{"n_layer": 16, "d_model": 192, "n_head": 6, "n_kv_head": 6, "head_dim": 64, "d_mlp": 768, "vocab_size": 2048, "activation": "gelu", "norm": "layernorm", "norm_place": "pre", "norm_eps": 1e-06, "positions": "learned", "qk_norm": false, "attn_scale": 0.125, "bias": "none", "tie_embeddings": true, "parallel_block": false, "init": "uniform", "init_std_qkv": 0.0262, "init_std_o": 0.00463, "init_std_up": 0.0262, "init_std_down": 0.00463, "optimizer": "muon_variant", "lr": 0.00727, "lr_mult_down": 0.7, "beta1": 0.95, "lr_head": 0.00984, "grad_clip": 2.0, "warmup_steps": 200, "schedule": "wsd", "decay_fraction": 1.0, "decay_shape": "cos", "final_lr_fraction": 0.05, "batch_tokens": 32768, "seq_len": 256, "doc_mask": true, "train_tokens": 158300000, "steps": 4831, "dataset": "wikipedia_en"}
MLP neurons of a small language model. Each row is named by its layer, matrix (up: input weights; down: output weights) and neuron, and shows model dimensions 0-191. Each number is 500 + 40 x the weight over its row's rms, rounded and kept within 0 to 999. Numbers have three digits each.
After each neuron's rows, "fires on" lists the tokens most often at its 100 highest values on Wikipedia text that the model never trained on. A number after a token or word is its count.

L2.up241:467513491558477428542460515553436501493473591527554506539431472473534494471551438437435550552463513539449442481509499489481445551525480485507505549403487481424569501478458477541508477436470488544538521523546554490487499448470541521533541550444508567535471444526465528488530486503560486465498567493477518516533488529485574490551487438420453568553454504451452482496511538526455524543500516563462566447574508433528491466529521579516479504553479497494502529593520477447542563456512496604509485443549510564481520476493498486454500482462516495466491428497522520488526534516445440469
L2.down241:456534489541509478579510471517409550498507561509488501575490444538517552541475499538524487497454476499530439490438541457427486501545480517446517505445514437547515454509526379525492450448504440461473514515521450474540534483496559495544550573398521520573416434499424519509529440504472453508529509591520516442519491504531509550461484487453507604478524504513551440489494552418454508549526500501533552525468491425476570494479503537598513476505498542461470458555567505471508515486476511511513542443504524531515506422580443544471472512488502500533481507483502513458439527471507487473
fires on: " award" 16, " form" 15, " election" 14, " present" 12, " named" 7, " sign" 6

L6.up239:540524475570488495511448524459467596499484550515530493444448502498501439485489524551536503492521489449500434509583476475456566518450478517555506535487529510535519509480545514523428538470437458485477519475518484532516418530582533515531444413562499529404523466429501488448472457504498457469477652509521472511531574462488569454491482461490530533470523549506517489507535503473531538480400629545492517486486530509484521561498479473539507421502483532468518479484444501508505485537458418502505535503469561505487453521472508533544544535481436513542522450395488476504514557493510469461
L6.down239:488494541497493489476481484529537497457528507601463500450478504478505476485512451586475515408515578483414437573459483497489444474542508436530529503437522580491523471451565564485481531510518473562506475474553503570503496528474497448560550465442519455454513534589494507476493511539499505495467458492519477482476484462572510444559537485512477512529498522504521478497574531470510483444570531518511473505495447572455503517503532511462518425499525532591476488591438537455504555452439393448579500559448508481553449489593466522486491510492541489503438414499526452518476467470512499507
fires on: "ra" 17, "est" 16, "re" 13, "end" 6, "ri" 5, "ent" 5

L5.up641:491423426473510526580503439441506549494526456485451520591509548586481468549512584448546534542555495487546465513485541495523451398516515543515558487521454524486467435487510503467455543503509516531433471515542433491461496489487458554527445498549461515459549515497518503444558525526449506549482508446548523502507518472486454498525555524483536526465489505510462515518554508527453483545458423508541492526478491459526457502520551414523586482468484517498509448475416487431481478446526485498484500502531485563492489478521489579482563480505494421429587516512552584452545432509453490414
L5.down641:478544517545560523496542512539456550459466558559527508466490530518557497548422536489504478541484458531541405476463521552550499475486539545518453587490470406517463455547460499476441417532424490522590559523424525502573459530476402465467531544486544534432496519546512514447493488482518472536561434544516453478495413536537461446456547489579485474501525460516532564517531517519526481503523453495510480550470477509497472515479487569495486512474474475456562448471496467512522535516463474443523545513533579583555510481491550473476470526481432474501456435437496527465491523461542535484
fires on: " l" 34, "ie" 10, "ight" 9, " ra" 6, " count" 5

L2.up717:471520511494450516558471474523517495483476452483473501532441458488469501521533536479510463506503509473456473439507578483502507426519492575505498517510567531583550465526472489549519471466441453561422526521471491433504505486458595522533560512446515500524539519492421468575570570423472489506516495512510495558476523592523498469446467462482518449450521514513491531543507505453544407503497455452483498604489482470518476454538492561484519575459440478452468478487460546588551502514486458445468481425453485479438509495445520420518483465503528503535525456502622494557549473507522498567
L2.down717:455481582566508510520507462467552534540475505454460495503571437523430424450537484422500503573461501541508544459502593450457520518489547477514462486486490444521453574426502477529488506544547515527532462486493457545546526474518529545449459446475491495517491442514460490464536409518518546521468540523463554511535513493570464461597539458538473571515453536510495466488504536506467465408482532486451571506447450477493455509528448510545549448458447480524509508527553535435457547504439457525498579488531575553513522508487454486527504405571531530475474482483448546499511514548451540494
fires on: " stud" 24, " sc" 24, " oper" 12, " res" 11, " Te" 7

L9.up346:567496515498469492457497491438535471482446527552522510473528463497409507504516496549514515469481458490512525453439572504522581490498494478509473484543561570479555535547524475558487537530469482516544456485498511504530555490486443524618421516427529499517495435391500542488546612472530520480494525490431503495570446495468514449532527502491479513540523561497564550534407466505505509472590584495460442500549503433456491530499457542489472489477520491487523473416448480498461459524537505468510464549558402487419498556504483512490498456443550503497479540524497499550498524530558554445
L9.down346:455543457549516558558511457582552459575538511533515514494538507478497526536395500559555484510509477483422496550434508428509443501557464529510524488534510527510546475483476508466534500514554482538422475507533510498505419521500535503451527540531451447435429540452457502462471514526542477498527409581527535477513501546461436468514441490479506494433559487516471491428509554517496515468589556570492548432501590466510538450571495434444449480521548543541474527499487464525521486499514481493458493488434519470524447500500514458465528476517557505446481546455507394466520511516453510564
fires on: "pl" 20, "l" 12, "en" 9, "el" 8, "an" 7, "or" 6

L8.up449:492551463469492536485441441539469493450536415484479505473475542520486506493480492531544484552526444469481474507508504529492483408531449477567479498547447485550406573560557516475479464493527525448485488551529429550574420522489590554515523493531484489505522488479524498528516487409451523561509503556490458414458482494528505513514493450543563493526538497542471517577502583497543514492509568514541488503550442567546489497513479486558428548445511493461488497547419531531477482484467502528493577451565535459500559463479493510503489503570403488520540538530473397495404481493505499515
L8.down449:545453473486546458518510467511516579556521551467501431550514585526562496542457473494511462479504502543523509528526477435444396573496474487502469555544541473424517462480434453553517418538501481576453406531503458460466485494509516475474557509501526474433428491503606489497469494569509590423492471485501498512589480489423471514517467463467529533498544529520408413503479528538505510470497553450523515519530545478547490529489518539473443499486463534579438526515498471471498499531475470554496458529466445521551534564512513497488476542450568515475545457477497498493546498509437528537
fires on: "as" 23, "e" 19, "am" 9, "ad" 5, "al" 5, "an" 5

L8.up19:519533507479471453382461438425482526558490470492426523477497540487429474526523492526501508446506482468554501515509499508455488503508472448517451520511503503537455523530467499580527481493506509496555518534526486590527522591547507475446511479498476486455517501527548531555484537570456498561502514581504502474480525514486451448515479472569412555554395486544567489525500522463581536529466520411531480473501495461472543480525448546438494455466492571473481505429452498535449542550486490549554501473532515476552495501464467480518517471567422456521592573476480495480472485534581500405
L8.down19:517524507523555498529540482469532416493470535421433495426521485470456428500506451475512525476513491613395534571546547488488481568462541515473561546527490517515525501408495490474511507526492543485463472500518501463532578525479507561517436457506475540537479563411485494511492506473553497458451497536425510443477525428514479471483543462448622484529482577514478480513466481493537532517553493535482486544500453465471520437475512492477487580479531457460490490538528495528473485457491538580488544463586475601479547491509436473413484527466547470472569549438492501482521505489509505511
fires on: "ed" 20, "al" 17, "ing" 13, "e" 11, "le" 6, "el" 5

L5.up718:527495526497464564519433494489510443463528451469529502569553488466500496467499437563520502471550467433422578501408467523498546503507514413491535540498515497451502479471487494470519489506484480487496407593540512548520506536538525573465476405419508523501419481517494452597532485555483507544559548533549509506437500536449495484537495509501449473521374492477499476532486530467532521525448483500505512453523474524522580553504498590523509505524476513484487495550443502548473448460500526500578483493528518583487533485514489452514485513560535420487473479558547418482483421538536448522
L5.down718:474616599458500515522575475465532458547497528507465492474546567508498486511515471544538520518509547565461522559502483501487501537476458533521501472561439408517527524463509534581518572434502512487546497404463553565510509489478438426611511526523443484482464486453467497529532451430514518458504437486510531475516462520486448544555516505503565535524521476498545492473523546431445468494542477531498562456546452477491509442542494435464496558504463469552491521413530504510555494567467484455436442521481473520499479505462472516473510404468549500527447554506460445492504449459485543475
fires on: "er" 27, "eat" 7, " band" 7, "et" 6, "ed" 6, "m" 5

L11.up666:533513520552457431503487503453472521466456421508428454515507536471486457448480537511573533501503520486435542520550563526472563491456485483512443537572521515509599505476430553595504485594461524457452459483516403483453558536526488407537471522478545503509534477509487510472471561486519485558485479486469531490490489545508527444496511615468541466562397541493487570540523555450491484565510469509535470503503409447493504495525487491446494486535545513519464501458527486396513483537443519496467457523559536503432473445514495530585439505463522488515538468525484532485484494500518501546
L11.down666:524557497599466564539517506513510518495485531517571552452493513500546508538464504511551495469445489551528563485458491394486557518477483411535467517478507486461484510475486463525538530609498526477490513480493540474505513589468562449469522554501456487460526541460583440508479468540502566429477381502479513456452530521508488458466443434617503533542477517492473454556488510500581521537463476477488542501467496488532548461548519493437471440544499505493534440537495523484591481474507466451541477518456480469572499499445480531397514498560500488453507443499459492540494437497466500525
fires on: "l" 20, "th" 14, "al" 9, "ak" 8, "ap" 6, "el" 5

L8.up98:557492497455550589424493518498470547472473504486475550469467461426472451509482517505507479540546485581493493526474514452522486448452528483548446458506490491395428516489436552559435528585487481519500520487559473456495538525450487439527533495530491539531528496425504503537538495490518526468529494516593477487473486527529486535541427523483458497517483503513491571452492522522443457530531503476547492532486528501441437566441490562546481441482524460515541460561477517482518413517579465473455530564549530571552530550509548511574481463473518490442483501533502457614403468486458466481
L8.down98:457515426568491602471530481492477543510506530484513472577474514455493528467441540538565486462485542503460511483536511467541479519551519403504443488480460460457428503449509412545490512469529526501444437515488567483510540477533510523490530515489478497478477480458495514465539495540473519470571552488531529545425530547513532523524502484443613507487449487498562488455462442491519538471486518467483515548469533492457410551490428495526549472452495450544547534420482481493499459494509479523511418477514562538470517525494530530431451436532542536430506492564522589591511538557570431518
fires on: "or" 21, "ur" 13, "1" 12, "ac" 7, "ack" 6, "end" 6

L5.up584:487458460482527457534542451515623523578440539537532452544501502501499461506531483531470519549420442461524528471511538432473495524513445464501540469487512458519512527511533517511486520523511504447475545486433530557425502538483563479492561509542575508537503496511455440540541453485507449492505541462468530510498530550489530525513503432469396503528454514530413508508511571497493541508512472515576480534469484427465548465473451475574536445597452500517543508464478548479478557515552465558454506455567452514608450530413531491454491484488468472458484409520483546492490429518525482514
L5.down584:479528503477530474464402453544495505442441603489455541452485539543483555545471475534492515467489484499531479468541525479586461456473469459489517480539524447527488489422567466528471475508506520452446497461463479523464534466489517535505489560495484511526414513492466484537511559479434576492479519485494515524537506466515515519518479504508465508550524515503536490521464519542496495527625483501499547552410523496484485546536498461582463524536524551522438504483527472458516556454476536523467476409468445543508550527443535520408422414481563508563473515496527573617450434469504494563
fires on: " reg" 27, " form" 16, " describ" 6, " cont" 6, " sign" 5, "ort" 4

L5.up644:521525457495483538455495453514549491491467531534475553475447446477473539432465433517438496583503509540480587492553487528467513514467526530532544472478528558517434540492481444520474569515494481458494510493520467531462543497425524500497503537566434442530525431555466429476498552502541468520441492514528497485469532514562480512530536525522461524559469604542491554521462458478518487521501453502494497471462542472484464565459533617572485499465577476482505480487378544481487547482528394529489480490439542529562484513499462512517441469570480440502505502462449442490544475482600455500
L5.down644:621485557478526521420526528489470546468431503534500507527554480596527511444501468528477466450465501555530558458467440406459540516524533465553494489502432446518480398473534481542515513458475464525541560479442483442454469491432492544448510573515495451513501504522509484546494513436570591395497429489557494514527498551487503515538508532521576493471500562546535606510448482439494452533510502521527525515477530517477466491490494493493570459573546478502496500520508536518557525552431497397492521487533499505539459494511483465485463453504542509494529466459458479509459560499481496462
fires on: "1" 15, "2" 10, "/" 8, " 3" 8, "3" 7, " three" 7

L11.up597:539472513411531560525465503497535518438561457445441491460477493501405449559516539411492539466553488558562531527564471442474446403429457465602470531467503460519423582534448501535518467516517444516473495465466499525542465512475518474586496548468539563447488482511540478468526419494484507461574471456501484476510552462503507524560515502537446476539435535464468498533542513560497504531483428567533473509504435551540492471522519512519509525471497531548553533492525535492485500498559538496438511486479528521439489457450569547541455482431486482468545537490481487528549543471483559494
L11.down597:476537518533571558506528493458453515553524570517490527511461570553467473498538489539537535488447509505512520451553452504494346479509434505521548478507388536522495470446543490504477515515432589468512489509492555507496534465553541483536572545461493516458409533507465505489426540479560523532434473508487486502468420479439430518521457454459471517497508523528458526484438443537568495535482499424518507514442528496542530472460470441528453502538510506517502479594440480480529483500439437480573483517506465546552518511523523447554535497571482487523501493542554544493436554475547507459
fires on: "s" 37, "m" 12, " Med" 11, "e" 9, "h" 5, "p" 4

L9.up395:435486495493484548428503465431484455523446464443534539466497549453552490509429574534497511501511506485549514551423498423475509465508543450563607520486477480528512557533528475461504462515534485527438491540512436451522540458444577496516496449518549541486492544460447506513441534511579497529439431516489499476512541500466523443535452547533460520509531458539533494499494478541482491427489510444493445517451515481426512451508525529503525528531436538456567597494506518514399530481526511485509478521534515448584528433506425592452485554486485523528419488467440498481510515494536539440
L9.down395:520527473485555451545549419502477486550468537510472521495474515517561500513597520527472541575476587475476497401480506526443499486499499455510531474513496575514517586439509488507475518500456549558470424562502556519523482464465483436469512533491520560498467475517601496446417432510514523465575484481506420421521512477404488505530502540476473498442530490494454465452491465524534513531508531529467470577490493480501518486468456522525511459529530511486460581483530550556517508470436508612443537476553508456414496557587503473527494507502539463464531456458478463501529525505420501491
fires on: "es" 36, "s" 8, "les" 7, " only" 7, "ations" 7, "ies" 5

L4.up22:548507472511526540472468446471500506541506445388487545481524474407473438550530507496442456523423494486486467532485511475519484468489483489442536554460538521451448454489496498508465525489531438580503469508537490485547483503475532470568489432492431516498570498499461509471493483484522512444440607528522539561522572496482496514508449465543467500485528567563518439522557455587534569483559469498512482558457440454456507478524501442520469507499540520505390503522552522479451491500559491493479545602479505543446545534490533519481520467552539571481514469445453485543488584440455437511
L4.down22:423540515426546484525473435544495516550541446508516504536490524493492500570471536427490517502503502527479471543540514483527553423478454442536433479514413505495540548482542503484469475553427558454522595499437447502496481487509450426567462531455513519552454478471603499534533518487423476507539521423467514528546452502489483563521492544455517533507532476539549510462429513541514508502490510505526509530579476496527513582488488486471517490523548510475535515454392489459523524472473530451452678469442495515479448513475551513507510437503497523541462483521474488450471499482474463518
fires on: " |" 30, " as" 25, " –" 13, "5" 7, "1" 4

L7.up148:523484501517474452526524478462450503603525480490492519540560543479486477500524501493499459545515506478440416568495533448498517516426514476555468531442491475460554518544554430509544543500557499503516482494542411514575507501474526485562506608494529495533554496512528542453499480488482420525409519534466592488479452482569482454459398535455495505507468531519448590578500417491491440512440518570500458505478518543532466514521494477441556488530567447483402441470444475539477581533524464504540459467506458478441513518524502535495462515505543513472505474541475491484440527552504483510
L7.down148:492487420469547488509534455427509503434510539423489513482468523483493547487563494502581483466481506513520554526535548453510516463625503505549498527529455495483512495476545541521570456542522490584560487519525518450458503517495557564534406476456464418497508453532550530455422514417525582476507479543524465452499451483515416577468456380534538517555506498518542508469448518501540470508537469529463582477530488526454510496482516490471470509464573511528486479542483490516484486491452478548504503485507490519518561455533488479480574505514442496390503574454454480480556471464457495474
fires on: "il" 45, "el" 21, "al" 14, "ul" 10, "ar" 6

L2.up227:494517501476517489505431549503530517475562547499537409483460466501567472518503473482526428454499488465485518486487517515492521509473435476496507521515515535429461546520470507391501523466538523581458598499508464521536467471525551554472468486527572519481536562475493419433485574552499488552495550472481510574482522599522500418542469435489468522531495526541505465426544459519557496471514457465474535492466544583471511510524469518532429448593480535495565480496514468571529511490468520562548530455479529531511545510537556508501465519525471486514465398440500475604442485478446510536
L2.down227:528511474565553451505481487446466490497532531531495513518509469455512546524529519541575546454500467444515515429504484523504580521510536470461546491525525485464473485524439508462503529532454514546497473462500576550529511496456481431472406506467449491559492438512449491461603500468531541530395434467541551463505577526525507524511514527522519566579549544517540517439489466580550495439536426534461542425475469550441447480557451477470517428545529509501508468444541534515542540576535499531504515436461461549466499461453474510552458559475501512508506452491451440520474422480531500461
fires on: "." 50, "us" 6, " ann" 5, "ob" 5, "1." 5, " g" 4

L11.up402:489439512479561438482439563409493511565461552554487545476519501450478466593479497416497520430478505601492490457546524416444530487489452519449494489516490465555479488531418494479472532491484500525507453517537455527555538570556496470537503445473510510432517498470494524487530501504531551555515509517484528479492461502495478520555520472449508526521505502463492547517452429510534515480490540503548527570486462584522546431522477546530497550432518504534539591449512444486533509540573508451481509514489517498550529392464544529491473508458501543450456576521501548468579497553451406460
L11.down402:521476454435492523524475467515449565460566487548537522514455443580522510466508484518491558448464497470575560529560413506382446524548488481524521455526514579482545506438489537528489503552481493462474504480478577489534515519435579539469481486511427497485551530447565548520454505443454449462467484471473500545481437452544520507505527485523497420486505485507447560539491473549502489515500496432451570464530445494511492529519536477445441494469579447517521461538465552445444537533466530513508530430411520558473517493547568482576476512506544504498532435503494527565560492480477509513
fires on: " of" 19, "s" 17, "h" 16, "ed" 12

L4.up39:488462507468477445549456478500471460543539535515477483477535566519510500475540520403521465494550511499585459436467524482488538469505480504505579477537508534527575507463452455513440458460456506448484449581553509520540524447470542553554555513464555506502463480420470534557508473489577485497469438577489501420503531455508505443485480480480429494511498491470494521439527429595507499467437483511493498521491549579458545439499528494563527498615480552461560447551513554492533459500485495494452474467583476507615475528512480493493447514505454469515485496521535481447542553451475514548
L4.down39:478515460510539524417490437559500481493498577440471577528486468412505503492523522493491540582463495453517454475517487477523533502478488457504493420465468478458518517533523593403564474529521466486471539525467415491500480558484496517440536557460486454489482484522537559417405501523528492524548503545547512500472546457494495466521506523486455435466495447469471533603498475563498532520521537453458509432535452556519551492580532565509493523540506484475490558539538502543477481502486504514552437485537560493486540534479462442423439519478468566562476496558552500419461478479565527462
fires on: "es" 29, "ons" 12, "ers" 10, "ations" 8, "ble" 7, "eter" 7

L9.up645:487547524510464458470471483517510508534450572490515493505504524460506555481474468494584435545475490444530499455526478473471572457490537505491486427448462558528474487550481494562545471448537508551435521580466472515454491599406518513524436504549480529457512560448515509520452540481496406523487506573488492515525593509502576535506475537502470458451462511544548482426505518527512486511515459483464442462475466473507550485558551568503549503498493449538503481550477515544465542576468485471539509474513425529473418504423469440462496498452579434531477514463534550547503514436440550557
L9.down645:499431426489463467480495583462501456407553464510464475509477487535456492487489551530518429436515549453488536502561519520560524463466534573530484488506468373436536614610524481506491509553438492492495536467437469546502529466581580431487471543434513492503490519579447497507451491435485540465462558508535486521443507486509514526501458454492497556525486504544516556491577479536491483448463465560470526557473551507433525561485510512533463495514473548491492490522469504495523494549528469553475576496460495511469456534501464443539487482560485495595481548518537532476472505470538500508
fires on: " he" 20, "h" 11, " wh" 10, " th" 9, " them" 6, "." 4

L2.up8:536549499561484558509499462543524446537518465533465455490485520426486432534414521496510457495484560532442537542481489511480474497521596462454508518487487562493462518446529514501537498484536531460497480516382482415489540500426542451438452492477448472513519601512502470494546514405497474542497529458575561502520483496463523554508574472405439490583515445433506523526518514460474500458576512519516508552541470549534556525503571458496499487526499492460571534430508498532540519558550446494440489475527499558507487515480464528444485454492499485499536468505530496477539496579494398465
L2.down8:477501466510458545538551516492421502496398495477497506477472504580541511522537515479474510503500477625494511527553482521461495440516550447448472506466530509506458492524506499517567481477558532478577479539460544467482503488442446478522465507492514476556512531471544446545572433466441512488474549450536551421479577585500472585460556552475522493521427439466531482501529528452576510458501523499514496500523499493498538499515601427460531494472474504522498470507494507579566505467517510435480472506463617533512528488559425538461505445475457461444423551528494473476483506518451516558
fires on: " Sp" 23, "che" 22, " sp" 20, " Je" 10, " feat" 8

L9.up63:573516467472535412427551489481523511468465483578550536456505595480520531536499531534495553451451464560509481520471492498427453470549504494502472525485604513516477574488495365564426444496473511419579485540458525512523502461495519497515494519483529453421522496421467525491554492468531490502474596457509535472512443520467489499484502522532515507537490546527513528429494452463434424460504526433526503539534479489452552546522529548568500498490504508512549526530471481441488525498496523433522454489502567492462437504516439496486466490470481468543528569504535440493492560491521569421
L9.down63:479568452492551530547515480504470460507466436473422518411499489510520527469495417458545539467549471502491515611499526490478482557608559473491472431443585508475564437559522516487574477494511467503537498457523494440533499550500451508470508432529511500470449529462543496512610557517511539495442516486456478470491579507409576489481499537500476507508604515527555550484503444517512551466480511618498486502487477492483484492501526468457495555425503454498491493447457540560501508563503515457505441468510512450443531541514484555491492486430550473540513448459527454479479506502500488514
fires on: " any" 14, "ough" 14, "ome" 8, "very" 6, "ost" 6, " than" 6

L9.up15:542481456537561505527487439457404511470520504454482516511487492508533508488512485453534528533535501507509504544567501446510496417455498492515495532434457524445543512509399512534510509526510471533523459525550498469551514553451544446505466487414528551444532594491524434507546449568531547467506515516525562446548515502461502501468563456493437525484459479458383555474492512532534469489472528549528511523469480511480470524526512531471494595458473495510520491550581484571552465477527485519506455484379556481467458511475595522506401492542536471542518540523424454476493524437507514557
L9.down15:535545474433467589550533493543478481499528443535445471600516519475372540554438546537491462471473496524573469544524506481577446485424504445402546483462440470551457495438477454490481497467479494499521537534502529544482539512447555553532530477469514548572469490477480479481443529504493486470517483511438398494454559448491491531499507560498451552521520513545518555492485495564415457496483451489523575503488496501521493491479488537481456494494490511514448538431516493538480497501442450493526524459548462480534433562532532496493489479534509493631453533437527506536528540494508535547
fires on: "s" 34, "n" 7, "c" 6, "e" 4, "te" 4, "at" 4

L9.up449:459479460486470539507481508528487535478465428483477473551454476507482458493499474477571451532532472535518568537549478443515425487465451497485511482542496504486526514463475476570458520487486466541445485596485532533505506501489466544515419510456509571519508532463484564534574515524563455537492420535553477504477474497429523513418433535501546498481464454619463512433487473498535494518464507529593525594409463498470471518453486519525565555562492409436464494523530519522528477479445482470471573540546483510556482507614560527500514495510451450454519477507505542475532456542465525536
L9.down449:509464557565462529441542418472502478461538521466487546532504480484584481584510518591476472540522473535552545409510574500516522499520495492470454471427490538454451499519512479515460492511479621420479429498472444477487464522548498456488460502440550431501447487433485421503531497514474513528522559522518508502464519513520550443484551474526484448514507501459496454414512445482488457501495527523477488506459481513479500431534535510557502535594645460512486494452563539514456561456541455475500457537508541478529556551452500455509429477516477524519504548559501536512529512540534461509
fires on: " |" 19, "em" 11, "ac" 10, "ur" 8, " up" 5

L5.up260:515492441519475482499458495556507535516497505465539568464473511522504520515518516462455556523433498510452449494531548502484540442461555493409529526515513478543495437533495566474460559489489548567467448423567513537522429517507502481524469447504479535475552409432486486426542491474563519483484465464496493514521556554434507474481466461578487523495549589502509502557522521453483508510606427486446445476575470528494486526490501510541474446460517493533429504477489583472502489460558529473451554518510530538519553543455489498435506480477569585487446478442446512523558494545420426513
L5.down260:489593537541504428493506427503504492556590414454511521482489516486521471574461492453468494566516526391518426537476553470548514458467501466512412510483458469547504522526515483491431492536455545476522572490465469508506427547488514429528478556523556502476433440464536523482450550488454470496509503500515457530585427518453458506523533528465466496453505488556545564518466507497538532528438506491468532503568492516514456557483445428472482499566480522473501524499507548460513531507462496484407601525476527403482502482455545473478529493601501570500513498549492562507490510496461485501
fires on: " |" 25, "5" 13, "1" 10, "9" 6, ";" 6

L9.up79:558505501472487462455521453535481475476501559486431419456445538542527574514459509589443481490484512433577505573481445485446454515532491479459490497435497548493465489531476515537564535481501545482540463468491494551470456502445542486424466442570521440511543469561485478534567468488548507483432442433545527524519454523432528554495526470499434474517508534513527499508530540449491534523529491522496506531419537443405464520433488557507471493492475500501481568542493569599475488516453436541476498512521516563518421559482471528519507508518454476542487463444531467535593507576474487503
L9.down79:421468507571498537393493534570511487479502451496567461557462465561521532515483455494509414440521513436535499497505469527453517465511470483516557468470509520521514494457497486469502465504499514517449590577502504463503472486444461499506523496531494522483577523478534487507527538469491409467548527447514560548524486498491522503507510489514571526448473524437566520474384520527551537552564441483488576499438550419502487513487493541431493487516489389464472474499494500440461508522521529479508460466513572491530458471426538489563538499554513608482549538493512603519475498498447454524
fires on: " s" 29, "ou" 12, " 3" 8, "own" 7, "2" 6

L6.up372:493470515538521504509456492499530444474433484505527500519459454438498498435505518512574467560501441479541536518487435517472580526483610440523498516474494528494571399510465480550491457520521457505497487514528500534498438452545472450505497528482459546433493474578455513572474466562469552505458541460501506422482532580517569439466473555506434521478525522502496528480514442534541434489470432470474496451518572499514544539506542592463506558528525466479432469459461489605473491573477457495470524498525540577492561458527479495524488535543498495529509471550539458390522524544471501495
L6.down372:486528459501494502558495528487502450452484555529507553558517535440447446556465467510522515458571458473455522569499494529480466482471442493541471488480507479498527456476458480570472570503530491485480551433534517554478519449440486489481502504501500522461498468448517601497591525476502466488545513486501527479538433473477487560571461474541537560536461432426535521518490486419496546524489515581454561528495433532487428457481491442441464448500493577497574456509522473479557476441505505535499502468545541490482466565476491530491560384486551439573529552530476518587470452466537486554
fires on: "ed" 36, "er" 19, "a" 8, "h" 5, "s" 5, "m" 5

L7.up381:532573473509507492541572442573572451532507522510548428474496452511538545470497512533524495494493520527450483470421538525451453509509551485555480498534508525506419446502491521530507497522449600486471407503504543541476478490433597464469503515485511479524480505456457529530502420451555476512517479481505555450489479476547540541562393446535541437472511529521441552527550561526489500449474555564531492555491491520498476528430465466507450519549416530540531439569497540425474486450461490488486520525533475564491424542463492536543464516461510512426450453494511451490534482465529470553
L7.down381:453483454535462487468501503489535540449459556553517438479479485507490472513512427508531513479547431459483529527540488457493450468504467516473525474499517496455506575484572500588572416514524464521537580445410530542487556423491530563486489515551487428556540467489457528554467547442519536393516471524532525523521449458573466461527445406493498421472533528540521524558519505473579505492510491490449537551487578472467523487541464441493433543433550501535520509510527547485469455514433505476521522533504569472518501477475501455464479487448574526556553586493474486531520524531510510513
fires on: "an" 17, "att" 14, " cont" 9, " stud" 6, "ort" 6

L4.up752:642488525465569438508544472474554492570508509480480492490493543483545485509532519524472481456470543458479469464491565537513504517499459480482511515447450479558590483564530607484443452490572528453534509545517498525525495474483576470497442506512471521484481483448470435525512502507436556556505439595504480472468527466536536506575560530532550451505499487468491444411446456527461456501551508539461506446513462543439483468536572526458454537475510522550479501499500495564534532487502428515533456450403468558525439510505505422487460488518544460435474479500493477548528541445488486473
L4.down752:488570449481503432540500486493543455470544481431528477486456462471494544521482579546459499528557510518506467465496528484529473469525512530569431538463553598472465514518577533488519533519549478521555456442457506519480463402548507454447490526535473500509553484467416518510498433481511529530586602487462471482429531480450552481516464532540502499508542500506599479479440512518467560471620475521535547501418541475487440502509552479467509517456551491493459449510564457485544537465491477459459492474454557480497479471497473548487589505495503462486469523500566493537477565452469441453
fires on: "-" 76, " An" 22

L6.up503:550526519504412532513448581470491542497507520505518450493495581508507455506532470501471500452502503510448504465601492425462532487410551564435532562476565444516445615486481457529481463529527466519489496498466483470491571478560595548498422473536524488392556427462528443469445540481509441516453487557474459543462485517565484474488519491515484513467521513489478476536542492566566532434504493508508423515507473472521532548540535463476530437493526487492466504504533507493562497499531497538528556471491507581521521473552472489550540432540484518527457478460593480530484540451511456462
L6.down503:469502464478500513516448517475527490494489509461501447558432478484443535483426569546429538514456490507493551563543554451519547528530441563492430533503499523431511513425462499421493518490454535444402508522526462485514517478457472524455524500433539493531545468428495476516452570484563389551486523536485548472522559535514530510519542465502478497417467498479552534452479442483509548555523553503503527471504468430527518513462499486539556567483534477524522478484462535473509588515506536494479556522405408502503462529519505553547485468506557449466510600535483511501496586547446510486
fires on: "ra" 14, "l" 10, "re" 9, "em" 8, "im" 8, "ate" 6

L4.up405:560522517471554459459539554480534527507419494477467429474460456513545501489515543505466498561533584511455474491429471543402522537500521559535479569461523497484548533507563533464483499469464491463502498539574472520531441558518541520469437492530468483522503444462510488500535556465451520458533475565571382518508544499490482530546531536583493451527534511524552468397531474526523469516519492524571506405499499539462534426481547547457486562437514498521462532487545466486527517479531452502472455509475503546517500529446554399484448540497530515455444478475481515450463587462505453515
L4.down405:525549491441536495543549440461454514538471470458530527464427527578557489484412563547490486519546573414528430460499482521562482467542483536541474518544469506432482532535516541494532522489484432497511479505491505506497515478536486492484449515448462484444547475523409502521504463518490511489490430538475463484476427530595554487545536491433467543481500523554464520457465522560472473479539503583525451543510479503530391462468522552390509479468555443462513448557513470539486471493436559462555535551523543481462469522499525534533484535582512553445496497489536540445434515501545480479
fires on: "A" 14, "-" 11, " Gu" 10, " In" 10, "In" 6

L8.up116:527546535498448411539393467468550428494555529518495538416497452525593497452456508521537411520524520478500489519485523498475458475525485497496478555466532476510529500524477492472550544453523524587513414448520508524534506569432502537486508480508461550512524568479504518469508564520526510538366505457453512529530510514495438514516521521514492533439432484503535487482523577469532508416557563467549525454486493498487480495514523561554509476463555528436589501526540504623561536592492435512519507467454480506467455490512499444514525482460516519484464509483498487494472494469455451566
L8.down116:505505526518507520449527497505551466566525456537484509581590486480566522584502563489493568538484460484565536461522431461529563474491463557486457468495491548486509472559549459491542495423462471484477491472423484465507525449483479438539484452546534502519538503518499493412528526472480446471511500512416545483485478475489479480539503506512544512506488506503497512469496508549535533598499470591437530536506410477460493467519514473493518403534525549422483528462598490482552448489547539508503458420452491457535493486514511527497540470437529489510408560452499562456538530385483536535
fires on: " e" 31, "." 19, "t" 7, " them" 6, " E" 6, "th" 5